Weights of a small transformer language model: RMSNorm before each block, 879M tokens.
MLP neurons of a small language model. Each row is named by its layer, matrix (gate and up: input weights) and neuron, and shows model dimensions 288-383. Each number is 128 + 32 x the weight over its row's rms, rounded and kept within 0 to 255. A neuron's up and down rows have the sign that makes its largest values positive.
After each neuron's rows, "fires after" lists the tokens most often just before its 100 highest values on Wikipedia text that the model never trained on.

L10.gate1397 [133 157  51 119 141 145 120 125 118 130 175 132 161 109 205 129  89  90 147 200 120 139 137 118 157 142 140 144 100 136  73 157 103  63 143 122 108  77 155 132 199 198 102 149 102 153 151 103 118 117 102 168 181  76 115 104 129 134 129 112 103  93 177 166 130 133 111 144  79 165  81 123 193 151  92 118 159 153 103 122 147 112 106  90 186 102 135 114 170 158 141 125 129 133 123 119]
L10.up1397 [159 180 103  98 154 143 114  94 138 130 107  88 133 154 172 122 187 126 104 177  78 139 102 157 177 175 120 125 226  86 135 126 111  47 106 114 107  85 135 163 165  97 133 127 137 101  49  80 149 110 176 154 125  84  75 132 173 149 137 123  95 177 133 166  98 136 113 119 111 103  87 106 146 118 129 141 125  84 138 132 116  63 174 110  68 100 125 144 148  77 134  93 108 151 133 147]
fires after: " ", " a", " in"

L10.gate2361 [131 178 108 182  85  62  84 137 125 142 117 132 109 121 118 177 117 118 123 118 168 173 180 105 155  60 116 132 137 153 125 146  87 138 164 137 109 154 151  96 117 132 127 134 111 102  94 175 131 109  92  90 123 132 131 136 147 180 149 138 102 195 173 125 139 173 161 117 110 150 121 132 127 153 160  95 125  90  79 121 117 132 104  72  80 150 122 123 151 100 107  98 151 118 141 121]
L10.up2361 [177 185 128 174 119 143 149 136 177 112 131 109 146 144 173 132  91 126 130 124 100 175 140 119 155 101 159 156 143 150 182  93 154 186 162 157 137 113 156 125 184 146 108 130 220 129 140 147  78 129 130 162 183 136 130 110 149 127 152  73 117  79 183 147  82 171 148 105 144  94  58 139 104 178 152 152 148  97 103 150 105 168 127 143  86 145 140 143 111 146 133  95 155 144 131 123]
fires after: " ", "s", "-", " New", " un"

L10.gate1249 [150 156 111 166  91  79 161 123 176 149 146 111 146  93 199 103 108  87 107 123 118 113 105 168 135  87 100 119 174 113 122 141  96 100 152 107  94 121 144 122  74 122 107 183 108 121 183 101 109  83 188 136  49 155  91 156 164 163 153  74 133 112 131 100 170 114 155 158 136 130  87 149 196 145 145 163 159 130  75 177 113 106 144 154 155  68 115 153 108  79 133 136 143 142 114 130]
L10.up1249 [ 85  92 105 116 136 134 127 152 147 122 128 128 132 132 110  96 118 138 134 142 124 126 149  96 105 159 205 136 129 162 119 154 133 130 125 145 150  73 136 132 150 109 170  78 100 121 155 183 104 149 126  92 192 197 129 147  70 120 129  93  82 101  53 103 137 126 119 137 121 121 169 131 118 137  93 108 131 159 154 112  78 177 138 116 122 101  97 109 161  79 104 127 154 122  81 114]
fires after: " ", " |", "1"

L10.gate2238 [109 139 116 149 127 161 166 100  62  85 109 108 101 128  98  91 182  77  70 151 142 124 125 183 111  94 154 101 141 157 141  79 114 147 104 133  94 135 130 116 145 123 135 123  98 130 150 187 204 113 117 172 118 159 158 113 118 141 101 126 150 121 114  75 140 113 161 155 129 132 112 119 132 120 150 107 104 122 134 133  92 107 138 158 142 137 102 125 134 122 107 113 122 133  98 138]
L10.up2238 [107 133 166 143 157 101 101 170 137 135 136 132 134 141 133  87  86 230 156 187 162 134 158 124  99 147 135 149  68  56 145 130  67 152 135 145 156 126  80 176 134 158 123  50 151  52 104 105  91 106 188 166 139 143 128  99 102  88 153 126 145 156 112 112 123 125 102 118 232 140 195  66 171 134 141 115 138 115 121 178 142 190 122 124 124 135 146 132 133 171 139  97 135 163 126 107]
fires after: ",", "0", " in", "8"

L10.gate501 [135  80 111 128 143 141 146 104  84 141 130 123 123 119 165 133 108 108 136 155 135 199 117 109 113 105 101 166 156 101  80  79 133 184 112  63 139 103 137 120 101 107 159 157 154 162 137 146 104 114 144  95 195 145 120  70 101  73 137 152  85  89 116 115  86 173 171 119  81  97 117 103 108 105  66 137 116 103  60 154  97 141 157  97 119 184 146 130 128  76 146  98 201 108 176  99]
L10.up501 [147 140 121 123  99  85 152 148 106 109 179 156 114 150  78 173  99 129 119 169 130 148 169 140 115 153  87 106 119 149 150  83 189 128 124 111 115  95 143 102 150  95 115 156 181 138 117  87 123 162  77  90 129 153 107 119  84 121  97  72 138  73 167 152  84 209 175 154 131 155 158 147 114 113 114 124 123 120 109 127 113 156 151 131 118 196 117 140 128 130 136 124 137 145 170 139]
fires after: "0", "9", "2"

L10.gate351 [156 118 125 116 117 124 144 143 161 140 106  96  95 120 138 148  98 203 117 168 135 126 189 137 140  64  51 104 113 139 111 122 129 139 131 127 119  64 125 180 140 123 117 117 111 185 123 116 131 193 159 136 132 113 122 184  77 100 138  94 124 166 147 208  94 174 110 138 163 136  95 182 172 134 123  92 168 103 122 113 102 120 161  85 109 110  62 177 127 137 117  82 167  55 149 192]
L10.up351 [122  62 119 129 143  69 132 109 114 110 140 131  94 121 113 117 147 136 156  86 156 131 144 141 159 127  77 119 134 137 105 137 137 186 155 164 118 132 151 131 183 109 142 104  91 124 173  95 155 128 151  98 141  95 102 155 149 151 160  89 104  89 167  81 161 167 137 108 107 128 160 102 136  87 151 119 105  98 159 201 156 130 155 161 119 169 110 211 201 137 142  96 169 138 144 130]
fires after: "0", "9", "2"

L10.gate1696 [105 156 191  86 181  62 149 103 204 126 121 162 115 131 132 130 177  72 127 162 101  89 141 106 108 173 145 110 135 148  80 125  68 156 147 129 114 145 189 159  96 125 145 158  99 172 107 131 151 172 152 136 145  69 163 114  99  98  96 118 119 151 134 148 140 166 179 115 121  99 115 182 128 127 164 104 146 151 113 170 116  65 140 130 111 141 129  86 124  84 107  87 101  86 153 141]
L10.up1696 [139 118 144 158 183 162 168  99 160 144 182 100 104  73 130 127 117 129 109 160 146 129 134 189 120 124 132 134 127 164  89 123 121 147  91  98 169  88 141 108  89 102  98 142 140 124  64 166 141 175 139 113 165 127  96  78 122 140 105 130 156 179  75 108  78 104 151  88 152 141  69 159 140 126 167 149  89  87 160 141  39 135 112 142 119 136 115 139 174  63 104 152 124 151 182  96]
fires after: " the", " of", " Battle", ";", " at"

L10.gate2748 [ 80  68 111  85  75 152 162 116  85 161 125 166 165 152 145 122  98 145  82 118 123 123  61 114 126 107  66  89  78 165 110 125 160 116 102 134 193 107  72  98 157 174 169 127  91 163 130 162 138 113 158  90 118 146 196 139 151 157 105 198  85 123 143 112 171 124 137  87  60 103 100 117 112 118 127 151 135 115 102  91 188 163  81 118 111 146 142 124 116 138 146 177 147 175  73 127]
L10.up2748 [ 72  66  63 184 118 155 107 168 143 119  87 145 100 128 123 103 102 102 121 109 147 131 154 147  45 172 152 143 157 124  98 183 140 132 170 131  75 169  76 176 179 170 168 121  86 139 116 176 125 163 148  75 114 149 153 182 136 152  93 192 144 136  88 153 137 137 142 100 117 105  81  63 106 120 138  95 149 186 126 140 160 133 152 176 119 145 147  69  82 163 179  80 104 128 122 159]
fires after: "2", "1", "8", "–", "3"

L10.gate1328 [126 150 125 118 172 109 122 131 126  75 149 120 170 170 152 118 148  95 170 138 153 130 159 143 143 140 127 128 130  26 110 115 166 101 115 131 138 146 145 110 107 174 106 110 169 195 143  87  89 154 115 162 154  50 136 145 122 118  93 106 135 128 101 112 132 129 131 130 145  72 109 229 159 113 160 144 150 112 119 109 182 105 107 138 153 100  80  50 104 123 115 175 127 112 108 172]
L10.up1328 [ 82 104 174 179 159 195 130 126  98 100 157 125 102 128 173 114 177  69  99  96 167 149 108  83 117  92  96 115 112 137 127 152 146 117 137  84 150 140 125 123 126 117 161 132 127 144 183 105  85  99 105 199 131 145 125 152 138 137 143 126 115 109 140 120  83 132  85 136 108  87 143 137 139 158 152  88  99 128 140 101  75 197 119 127 142 109 160 100 143  79 176 139 137 133 131 113]
fires after: " ", " |", "0"

L10.gate2634 [135 126 155 125 127 106  98  99  92 127 111 139  72  64  92  63 130 147  97 134 155 122 115 149  78 138 154 142 108 136 103 141 174  57  98 157 140 151 131 113 120 130 127 129 153 130 155 196 129 129 156  94 154  84 175 135 160 173 173 131 113 112  85 100 148 131 116 121  87 132 128 130 116 127  50 104  93  98 127  96 122 116 187 144  88 100 162 117 148 205 105 153 152 170 154 155]
L10.up2634 [152 147  73 126  66  66  96 124 123 140 176 113 143 100 176  66 102 177 159 100 193 168  97 168  50 158 114 133 162 133 136  91 138 153 104  96 133 145 108 113 130 148 146 143  80 120 191  28 125 100  96 121 143 146 151 139  99 187 115  92  77 174 174 163 145 143 165  88 118 129  81 188 125 139 130 156  85 132 107 180 135 192 111 122 117 105 124 157 101 142 145  85  98 102 152 137]
fires after: " the"

L10.gate1925 [127 110 173 134 141  90  89 140 146  76 147 137 131 127 157  99 100 105 167 107 206  91 133 104 103 169  88 117 114 101 115 154 153 145  88  77 155 179 135 134 133  61 125  81 110 131  97 178 123 109  91 158 144 133  93 112 133 100 138  68 146 140 185  96 156 182 168  96  88 135 153 151 118 132 123  97  78 163 102 183 156 178 150 179 141  33 108 151 155 120  53 148  74 175 132 181]
L10.up1925 [136  92 124 170 108 106 124 103 170 147 122 143  95  97 169 170 142 169 127 121 143 135 158 118  69 113 133 136  59 116 129 132 159 101 160 141 181 116 167 106 124  83 140 134  90 107 127 120  75 143 124  91 131  99 116 132 144 187 179 120 105 130 140 127 175 103 149 158  64  90 169 179 162  92 134 120 166 207 128 124 108 118 100 196 125 149 120 159 213 125  87 155  86 103  87 106]
fires after: " |", " Won", "---|---|---|---|", "|---|---|---|", " Nominated"